{
  "num_hidden_layers": 12,
  "num_attention_heads": 3,
  "qk_norm": false,
  "weight_decay": 0.11,
  "max_grad_norm": 1.0,
  "final_lr_fraction": 0.05,
  "dataset": "wikipedia_en"
}
MLP neurons of a small language model. Each row is named by its layer, matrix (up: input weights; down: output weights) and neuron, and shows model dimensions 0-127. Each number is 200 + 30 x the weight over its row's rms, rounded and kept within 0 to 999.
A block is one neuron, or neurons of one layer that tend to fire together. After each block is what it responds to, as a language model described it from the Wikipedia text at the highest values.

L4.up359,203,149,181,238,198,188,209,174,209,223,168,156,205,238,206,223,208,201,168,225,208,191,197,241,195,186,235,229,265,188,181,208,130,185,228,167,200,222,221,197,220,245,272,208,210,156,143,187,148,197,213,196,186,217,219,214,140,195,141,221,130,251,184,191,214,176,202,167,222,260,238,212,200,205,219,132,210,177,195,180,230,174,241,173,200,243,216,189,231,213,189,188,174,161,174,172,254,189,222,227,219,277,176,243,197,218,219,170,209,204,162,191,258,217,232,182,252,225,179,225,285,175,195,212,183,209,218,295
L4.down359,216,176,185,167,197,258,130,156,181,176,187,210,168,232,179,224,241,242,214,240,245,239,189,218,160,214,164,172,202,205,171,231,214,201,196,205,140,151,238,158,248,242,209,187,170,191,169,159,174,178,231,171,191,217,168,246,173,227,208,246,191,192,188,194,174,241,226,166,194,214,194,244,148,191,232,165,186,195,215,224,170,183,185,217,199,253,212,222,222,163,197,182,182,249,209,159,149,187,192,251,250,249,150,231,211,209,198,140,184,147,213,162,173,155,179,219,213,232,171,181,210,225,203,224,230,254,199,279
L4.up502,171,205,142,273,179,155,211,195,213,174,139,209,182,249,190,219,212,218,209,200,239,248,207,219,181,184,229,174,240,200,171,198,177,207,220,211,226,226,212,186,206,212,201,201,211,213,173,132,136,209,224,202,179,206,199,188,171,222,155,191,211,252,257,189,157,182,200,153,196,172,249,212,200,182,220,120,229,162,143,182,230,161,184,200,217,182,180,207,186,174,179,156,181,196,198,202,212,139,254,178,112,211,200,123,143,191,202,185,203,160,234,184,193,227,234,111,218,220,207,203,282,156,222,249,184,207,210,234
L4.down502,248,244,247,142,187,233,187,165,210,250,200,181,220,231,180,189,182,185,168,235,269,181,151,210,216,218,156,212,177,216,174,203,217,236,176,153,201,192,188,221,189,198,233,196,198,203,243,246,228,139,196,194,231,161,210,257,187,198,238,208,229,186,183,184,225,234,194,197,230,208,176,203,189,198,169,214,226,217,219,192,187,217,189,177,186,226,203,198,206,182,229,206,249,195,214,228,185,222,171,193,221,211,174,213,212,242,210,199,199,233,169,185,202,209,206,246,149,198,206,186,170,248,231,205,200,203,149,212
L4.up633,203,200,250,211,200,173,193,207,232,203,206,175,205,235,203,248,249,209,200,203,194,232,261,232,195,189,257,213,221,246,175,203,202,171,209,157,208,247,201,181,212,223,283,206,163,134,188,193,169,172,192,170,184,218,206,218,196,216,172,242,134,226,156,186,235,185,202,189,213,232,203,200,209,247,205,209,204,180,182,139,275,213,249,197,201,176,203,214,200,197,207,186,164,154,181,224,244,183,197,184,167,233,189,263,227,175,237,192,177,201,192,176,236,199,231,128,226,249,150,188,218,164,190,143,175,235,195,234
L4.down633,264,165,146,179,251,213,209,215,189,180,159,193,266,206,228,262,159,204,195,263,221,237,175,218,219,216,188,180,195,186,234,188,230,194,183,185,183,142,212,162,208,241,180,201,175,173,188,221,194,192,181,224,261,183,185,239,218,247,241,208,224,179,216,177,212,205,194,189,227,179,192,200,149,203,207,207,183,212,189,160,206,168,189,215,220,229,173,154,238,207,165,194,243,207,191,197,133,177,187,228,182,250,195,219,171,290,171,182,168,216,225,186,192,184,145,237,201,210,221,166,228,208,185,232,237,183,233,239
L4.up638,195,214,217,151,242,195,224,214,203,191,174,207,237,238,187,208,204,193,200,261,190,185,207,172,169,205,253,200,197,198,226,231,189,212,173,213,218,205,206,238,191,229,219,186,197,95,199,174,189,158,186,181,189,209,203,246,195,220,213,252,194,195,187,192,152,163,191,204,183,222,238,210,208,240,209,184,188,200,200,191,231,209,199,295,246,213,181,165,203,229,220,220,200,215,278,218,222,221,174,188,231,211,235,237,131,166,175,263,215,199,154,126,184,156,197,208,232,213,182,190,238,162,206,232,177,174,155,285
L4.down638,228,211,195,246,183,263,183,222,215,221,236,184,170,155,274,231,201,245,210,186,192,192,177,243,197,206,185,180,155,202,180,191,194,190,187,209,217,204,169,187,190,179,134,151,181,289,200,189,202,245,193,179,226,206,159,187,213,218,253,196,224,170,217,206,240,275,202,179,184,160,173,211,190,170,230,247,185,210,146,217,216,217,219,169,176,151,173,281,182,210,192,206,169,196,145,194,200,194,198,178,171,211,217,184,222,235,207,199,229,205,263,222,130,204,247,192,180,148,202,174,180,251,184,158,174,172,239,147
Mid-word name fragments. Subword pieces inside proper names, mostly right after a capital-letter initial token, as in S-ound, Pernamb-uc-o, V-ig-o, Woodh-all.

L8.up523,206,169,227,212,230,199,175,227,162,228,203,192,179,192,158,222,184,168,181,207,220,161,191,174,187,194,217,128,223,278,278,186,222,210,140,212,188,204,206,174,176,208,184,209,196,206,230,221,189,171,176,153,219,185,208,178,202,186,184,188,190,202,258,226,217,179,227,177,217,212,196,177,219,213,178,206,193,215,150,228,234,210,165,225,198,198,226,232,212,205,153,217,187,234,160,185,226,201,173,150,189,234,219,157,142,206,206,216,234,226,201,194,181,195,193,236,170,236,171,242,203,170,202,224,222,228,159,257
L8.down523,163,269,208,194,161,223,242,184,217,196,210,178,214,180,191,173,217,206,195,181,198,197,156,235,219,198,176,188,134,220,189,217,208,229,223,146,178,185,212,218,268,198,148,223,147,202,236,89,190,220,169,177,214,173,203,204,212,203,216,234,221,161,194,179,224,159,214,262,189,189,205,188,204,195,169,211,224,216,218,189,141,196,244,204,210,179,181,195,231,230,225,215,205,150,213,214,203,199,213,181,183,193,186,204,230,200,173,241,204,189,164,194,173,193,140,167,196,188,214,204,236,256,200,177,183,211,184,177
Negation prefixes and words. Mainly the prefix un (unhurt, unclear, unable) and the hyphen after non (non-renewable), plus not; weaker hits on predictable mid-word or mid-phrase pieces and Website: labels.

L4.up184,179,227,180,199,215,163,225,193,208,202,221,187,197,213,197,211,229,243,121,178,198,174,214,225,189,183,204,229,220,224,237,168,210,145,191,225,256,167,195,145,196,203,228,186,194,134,213,165,196,210,223,208,177,202,225,240,189,198,212,200,215,210,212,189,234,193,169,262,238,255,221,198,222,176,221,232,212,217,275,187,144,166,172,144,119,171,227,216,247,219,173,235,221,201,180,235,194,205,197,192,239,190,205,185,193,174,212,193,194,203,161,231,239,198,197,200,218,211,207,189,191,155,218,141,216,208,217,235
L4.down184,179,183,213,255,223,171,213,212,196,168,194,194,160,185,228,160,212,207,172,185,179,203,242,241,213,197,251,177,205,236,177,208,179,209,188,219,268,250,229,187,204,195,194,179,178,201,239,160,166,283,229,222,225,200,191,136,193,235,155,223,189,236,227,146,165,173,175,206,224,272,218,184,226,154,215,213,205,189,197,184,251,178,194,190,177,215,194,232,185,251,177,203,208,219,152,237,177,178,205,197,213,178,249,146,125,192,170,238,169,225,188,210,251,219,245,141,207,212,198,213,229,165,119,222,200,196,212,215
L4.up419,229,238,207,223,194,184,227,218,182,193,214,220,189,187,216,140,222,190,231,181,245,209,201,207,184,183,212,188,230,141,161,232,186,178,171,225,227,188,215,207,282,247,200,178,186,168,211,188,275,223,114,199,155,223,171,232,150,140,221,187,206,179,200,189,202,181,187,212,258,210,190,179,228,188,186,174,223,156,207,192,224,128,187,151,237,243,231,218,166,186,249,179,159,191,192,233,175,203,178,237,222,183,184,212,167,219,164,234,209,152,138,200,206,230,226,184,148,198,217,217,219,172,183,249,202,214,165,188
L4.down419,136,170,202,160,244,198,212,166,185,165,235,189,241,227,196,228,168,175,214,212,157,222,237,214,233,225,182,202,202,227,219,165,208,226,205,178,184,161,189,154,164,178,231,224,231,237,154,171,126,162,232,222,240,202,234,143,211,192,210,237,136,252,210,176,200,228,215,248,152,201,208,247,143,221,195,195,206,282,187,204,204,181,149,211,194,187,166,199,235,196,176,239,235,252,223,135,219,212,226,212,207,205,205,171,228,192,234,216,184,192,204,224,197,149,177,154,236,202,188,192,212,188,206,190,221,202,287,179
L4.up924,245,244,204,204,183,223,239,196,173,206,191,169,233,194,222,141,254,195,182,199,205,207,124,201,189,207,203,212,180,173,239,188,183,169,243,216,251,219,245,183,235,214,181,203,161,189,237,177,239,222,173,219,196,240,129,170,228,195,186,166,207,194,223,241,160,182,230,250,261,194,211,191,221,174,186,232,197,171,218,178,245,198,142,180,193,229,210,201,156,171,202,223,181,208,199,169,187,224,178,284,215,195,233,219,170,209,212,213,198,160,155,226,249,231,220,160,184,204,234,221,248,158,105,244,209,154,199,196
L4.down924,166,143,172,157,261,189,211,209,212,210,220,218,219,231,188,270,172,211,257,157,189,193,252,236,190,238,192,209,229,216,161,201,245,271,173,187,188,180,140,156,208,217,226,215,227,171,151,161,145,203,198,210,227,206,208,192,181,192,232,276,165,258,207,178,213,214,171,218,165,179,221,245,201,228,169,199,218,209,189,205,203,169,177,200,245,171,170,189,237,221,189,219,212,204,222,195,243,182,190,173,224,224,142,206,202,190,191,216,207,153,221,177,151,190,158,188,249,190,222,176,172,214,257,186,220,233,216,172
L4.up935,181,242,250,201,228,234,222,190,220,215,224,182,172,192,253,172,219,180,245,173,194,183,209,191,195,197,199,200,171,199,242,213,159,117,211,180,192,135,223,197,162,225,168,215,138,148,226,181,193,192,216,167,212,242,158,194,155,213,203,180,191,176,179,166,151,165,146,215,197,205,206,130,217,166,185,206,196,156,187,155,209,190,184,146,232,179,195,177,147,184,190,202,188,202,167,206,215,196,204,253,185,160,189,217,187,187,216,184,151,195,172,223,190,137,263,175,181,191,219,217,215,185,206,237,250,223,154,157
L4.down935,193,137,154,210,242,126,179,188,189,205,218,241,222,177,161,219,178,181,179,189,190,267,155,225,206,186,229,246,231,241,159,240,262,257,207,213,213,285,172,198,192,183,195,204,248,217,210,208,144,217,180,208,153,183,185,184,229,184,245,231,203,214,222,208,188,211,175,189,178,202,194,202,176,227,167,172,168,254,199,252,203,195,194,202,193,226,165,207,220,200,160,169,225,224,313,204,187,226,157,196,242,211,181,204,195,198,212,211,230,154,204,229,223,209,178,205,264,211,198,212,207,216,250,140,186,148,217,216
Website infobox field. The word Website (or its ebsite piece) as a field label in dash-list infoboxes, e.g. "- Website: http://"; weaker on scattered mid-word pieces like if, ac, train.

L2.up221,177,198,198,269,191,168,263,198,154,200,180,165,185,184,225,163,202,238,195,151,199,213,183,197,254,206,227,218,143,206,184,128,131,189,237,209,178,200,192,209,209,207,231,193,197,200,219,199,178,203,211,186,208,190,160,129,214,213,186,242,214,151,202,181,196,170,233,193,231,226,206,178,199,179,195,168,229,201,151,176,213,183,208,213,208,225,149,173,258,158,198,121,227,218,189,233,215,151,195,188,226,233,115,203,198,224,239,220,210,247,224,219,190,233,224,180,160,184,214,167,226,208,221,255,249,238,239,179
L2.down221,169,207,212,222,195,227,196,226,149,266,174,202,215,200,251,193,180,206,175,176,218,216,154,222,227,190,184,227,181,158,226,232,247,195,195,150,146,208,183,224,218,162,231,150,178,187,225,228,182,234,196,234,238,188,192,183,255,180,216,253,225,235,171,185,208,231,207,222,212,167,191,209,194,198,205,213,152,198,163,190,201,184,204,183,173,182,199,229,196,208,209,182,151,142,206,195,159,198,209,158,220,254,170,276,201,237,228,232,195,286,202,195,231,190,193,219,224,166,180,180,220,188,217,193,209,199,231,190
L2.up465,208,222,243,212,145,156,209,190,194,210,176,189,205,203,209,140,192,230,206,170,193,207,204,206,242,211,219,174,192,224,154,145,177,152,199,232,152,232,222,204,197,234,221,233,198,198,158,194,165,185,173,190,195,154,236,149,211,200,203,232,226,194,215,218,213,195,195,154,209,234,224,191,191,214,207,219,219,226,142,214,264,204,145,236,184,245,167,125,245,169,195,128,171,226,216,232,201,176,217,245,186,247,171,230,253,198,214,179,233,207,164,215,232,192,210,160,191,228,180,182,214,195,241,215,189,204,225,216
L2.down465,147,213,253,194,151,227,147,214,154,230,139,180,165,217,255,177,224,202,172,254,175,196,239,251,210,213,216,227,189,218,230,227,201,169,194,208,185,169,219,191,216,171,167,198,202,168,239,175,182,219,188,173,196,202,251,193,147,163,237,207,225,187,235,241,266,221,226,139,202,220,178,233,169,254,237,238,228,236,176,227,191,215,203,209,152,172,173,205,206,186,218,222,172,180,206,213,196,179,197,212,203,192,204,196,209,189,201,146,175,264,211,199,250,165,178,205,161,210,153,157,185,180,208,208,240,165,241,190
L2.up832,200,233,209,227,174,144,239,212,224,179,207,157,226,242,211,200,225,197,180,194,167,226,239,243,261,171,216,220,224,228,192,181,199,223,169,208,209,235,179,173,225,197,221,234,190,137,173,223,165,162,194,155,219,194,248,135,228,210,191,234,191,211,187,129,229,176,210,211,185,211,243,179,191,199,198,147,232,172,220,155,206,235,206,234,221,139,248,174,207,201,209,190,185,222,213,220,250,186,201,169,228,240,183,190,217,220,180,205,200,187,180,251,232,189,221,202,229,228,187,176,254,175,232,210,187,213,234,251
L2.down832,175,206,219,166,178,229,197,206,167,255,217,193,189,225,176,220,177,232,151,221,196,187,196,148,229,175,219,181,124,170,252,199,198,175,210,189,126,129,219,226,200,165,168,187,204,206,180,212,178,185,208,192,233,183,212,195,211,177,177,223,206,192,197,187,194,245,196,209,250,194,223,161,230,240,256,229,194,173,196,226,209,198,221,192,165,206,175,181,185,205,172,171,168,166,234,211,214,173,228,140,252,190,187,221,246,258,233,164,251,216,237,250,252,198,212,243,212,242,222,215,230,211,215,168,218,166,160,265
L2.up959,233,179,159,182,214,145,220,193,168,229,188,155,235,238,203,173,200,155,212,226,200,220,213,233,255,286,211,196,176,200,154,187,181,160,161,194,200,206,206,159,197,179,223,169,197,172,189,155,146,225,239,191,226,204,202,189,198,166,177,276,181,216,177,218,187,178,199,218,226,211,215,199,199,234,187,176,226,145,182,120,213,210,196,211,182,201,253,168,180,189,131,220,211,191,168,205,192,174,200,166,222,236,206,215,228,290,175,223,230,199,182,162,227,188,231,205,195,247,221,209,241,141,213,227,197,227,216,217
L2.down959,225,143,226,172,230,203,226,169,195,264,240,173,166,176,198,215,172,212,179,218,193,201,155,213,198,207,166,235,217,177,180,251,256,137,232,261,222,192,202,145,229,207,191,225,196,233,221,141,175,209,217,245,218,181,185,218,236,179,193,224,217,240,191,209,219,195,202,155,166,163,179,215,182,220,164,228,235,255,177,216,152,211,182,177,171,201,257,195,262,206,216,219,163,189,158,203,172,159,220,182,246,284,161,268,179,193,195,187,157,174,229,196,229,202,201,172,175,212,152,237,180,215,258,220,221,176,234,223
Mid-word place-name pieces. Interior subword pieces of multi-token place names, mostly US states and cities in tables or birthplaces, e.g. Massachus-et-ts, Miss-iss-ippi, Oh-io, also some other names.

L2.up320,191,174,163,255,279,194,187,176,214,193,197,186,177,214,216,146,202,239,158,166,213,205,241,160,166,196,203,161,209,228,171,193,215,198,153,185,177,171,201,204,141,183,197,223,170,213,171,184,213,121,268,222,169,242,204,196,204,196,126,201,195,217,171,210,204,181,195,202,209,193,212,176,221,168,185,205,184,246,114,160,194,250,226,218,196,211,241,215,245,220,227,209,218,188,220,196,218,188,203,198,232,197,207,183,142,178,172,208,242,157,182,183,234,191,192,150,240,178,183,198,255,149,182,208,193,205,219,236
L2.down320,212,153,236,142,208,213,228,163,171,211,227,186,200,186,198,141,242,179,213,222,222,240,223,198,199,198,259,192,196,226,240,215,198,246,187,207,186,195,220,196,222,236,211,200,249,143,220,166,182,243,154,203,253,247,176,171,215,212,229,201,169,196,225,215,191,207,184,226,176,191,176,231,199,213,164,174,190,175,230,203,172,184,203,190,222,228,211,179,258,219,187,219,245,228,204,219,245,146,202,216,222,130,186,198,208,203,218,195,154,211,196,174,190,127,194,166,173,165,232,232,195,171,199,209,218,226,157,203
L2.up623,195,222,144,231,219,192,212,169,145,230,197,189,201,226,218,134,264,172,166,163,207,195,170,167,195,247,265,163,178,207,173,170,205,236,119,187,162,187,242,235,161,215,224,193,198,247,162,169,195,217,221,230,192,248,203,159,193,181,173,249,233,186,194,233,209,184,177,182,219,226,244,191,221,169,186,250,169,182,153,126,201,183,211,188,166,210,189,175,167,149,201,185,201,161,188,186,207,176,232,173,179,154,160,214,218,163,165,192,251,205,165,179,234,199,225,230,195,160,238,151,201,181,214,242,232,200,181,225
L2.down623,216,177,171,157,261,238,231,113,237,206,181,185,216,205,207,185,181,181,254,151,260,190,164,191,228,198,223,163,263,179,224,223,215,199,150,205,206,207,186,211,206,178,220,189,198,205,213,184,223,182,194,165,182,248,206,163,246,207,219,269,184,154,210,214,277,219,175,213,205,194,208,173,168,200,184,280,212,142,145,216,225,193,280,218,218,194,207,178,158,210,204,230,202,183,201,212,241,221,226,192,237,189,238,222,248,204,222,217,186,168,218,192,181,216,163,246,211,231,241,219,224,170,274,212,167,210,215,207
L2.up842,155,216,147,191,149,161,210,158,219,242,179,214,184,219,179,212,169,248,188,200,211,240,216,138,242,235,197,210,263,199,245,189,164,209,189,211,187,236,222,209,249,171,210,199,174,202,219,184,132,197,194,144,186,172,160,110,165,211,184,202,213,199,166,189,210,168,221,228,223,193,208,220,210,218,217,168,197,199,223,133,252,221,252,173,199,252,202,184,192,206,175,174,189,170,214,180,234,201,227,225,172,221,180,158,183,205,208,167,154,171,212,175,225,194,222,193,220,217,221,226,265,160,172,233,165,167,233,254
L2.down842,251,147,190,227,225,228,221,220,167,156,211,224,184,184,216,210,174,176,140,181,186,193,197,225,237,204,193,180,160,225,212,169,209,200,226,228,226,183,183,158,196,197,207,164,203,213,176,232,180,215,253,213,161,235,141,219,185,192,201,170,210,221,197,251,171,182,210,165,191,173,145,178,196,164,197,171,221,149,204,240,194,173,230,189,160,203,233,226,203,127,197,163,268,231,191,261,114,192,238,172,244,186,194,289,168,172,222,228,205,194,181,206,184,211,218,136,189,186,180,231,139,199,199,183,168,201,194,181
L2.up885,180,199,155,207,257,194,248,195,189,234,137,196,180,222,262,184,175,214,173,170,248,224,200,180,192,241,221,174,222,231,161,202,161,254,117,196,173,184,173,193,173,191,259,235,196,199,205,167,226,195,181,218,288,233,158,137,185,233,192,231,184,212,197,156,174,203,188,224,242,209,177,177,247,228,188,197,160,177,194,189,208,225,158,148,193,201,168,167,164,190,171,221,217,254,119,188,192,224,208,166,217,183,180,136,195,228,215,169,216,210,221,168,206,185,260,199,222,215,172,183,211,170,254,230,186,249,178,186
L2.down885,200,250,185,154,254,227,244,202,199,169,218,196,213,174,199,181,174,161,240,188,173,200,196,188,158,169,253,163,192,133,234,265,196,228,186,230,214,169,217,208,248,190,236,180,150,183,201,207,222,236,187,174,197,216,228,233,260,217,179,245,189,180,226,188,210,221,199,199,179,186,147,174,199,170,205,253,229,234,207,216,174,195,232,182,200,155,144,196,163,203,179,248,195,218,189,186,173,228,178,195,242,192,244,241,194,194,199,185,183,189,192,240,148,165,177,179,209,176,247,228,212,277,222,255,196,182,166,216
Word-final "-a" pieces. Word pieces ending in a, mostly a lone a or ina, la, era, completing names, often Slavic, Hungarian or Indian, e.g. Kabanova, Herzegovina, Klaipėda.

L8.up10,155,225,154,177,186,196,255,189,227,194,210,201,167,198,173,248,170,190,179,180,204,242,194,158,185,227,236,174,239,221,187,155,213,261,226,239,206,197,175,175,198,263,251,225,243,190,244,239,178,181,270,182,192,233,241,180,195,221,179,210,195,159,181,152,182,160,190,166,188,211,191,189,221,225,210,162,153,177,208,170,253,255,187,215,228,189,237,181,208,202,227,177,241,180,193,128,181,207,196,165,191,220,218,187,163,192,221,209,163,158,195,196,225,240,167,179,267,217,237,248,279,192,206,229,187,214,172,227
L8.down10,217,167,171,255,206,235,228,192,167,201,158,177,207,289,217,169,198,175,195,228,154,167,220,202,194,219,190,196,181,212,237,242,220,207,198,208,159,165,218,134,207,238,161,192,164,205,188,209,213,234,124,232,190,177,182,176,163,206,174,215,227,244,207,231,227,224,209,214,161,241,182,208,166,213,184,207,243,256,246,227,239,208,140,176,225,185,193,200,141,134,204,214,185,184,160,226,228,161,152,182,187,206,246,234,248,210,203,171,221,174,234,160,140,153,231,182,147,231,184,201,188,225,210,208,185,206,202,200
Proper-name second pieces. Word pieces right after a capitalized first fragment inside proper names, mostly foreign personal and place names, as in P-av-el, Pra-k-ash, Pir-aeus.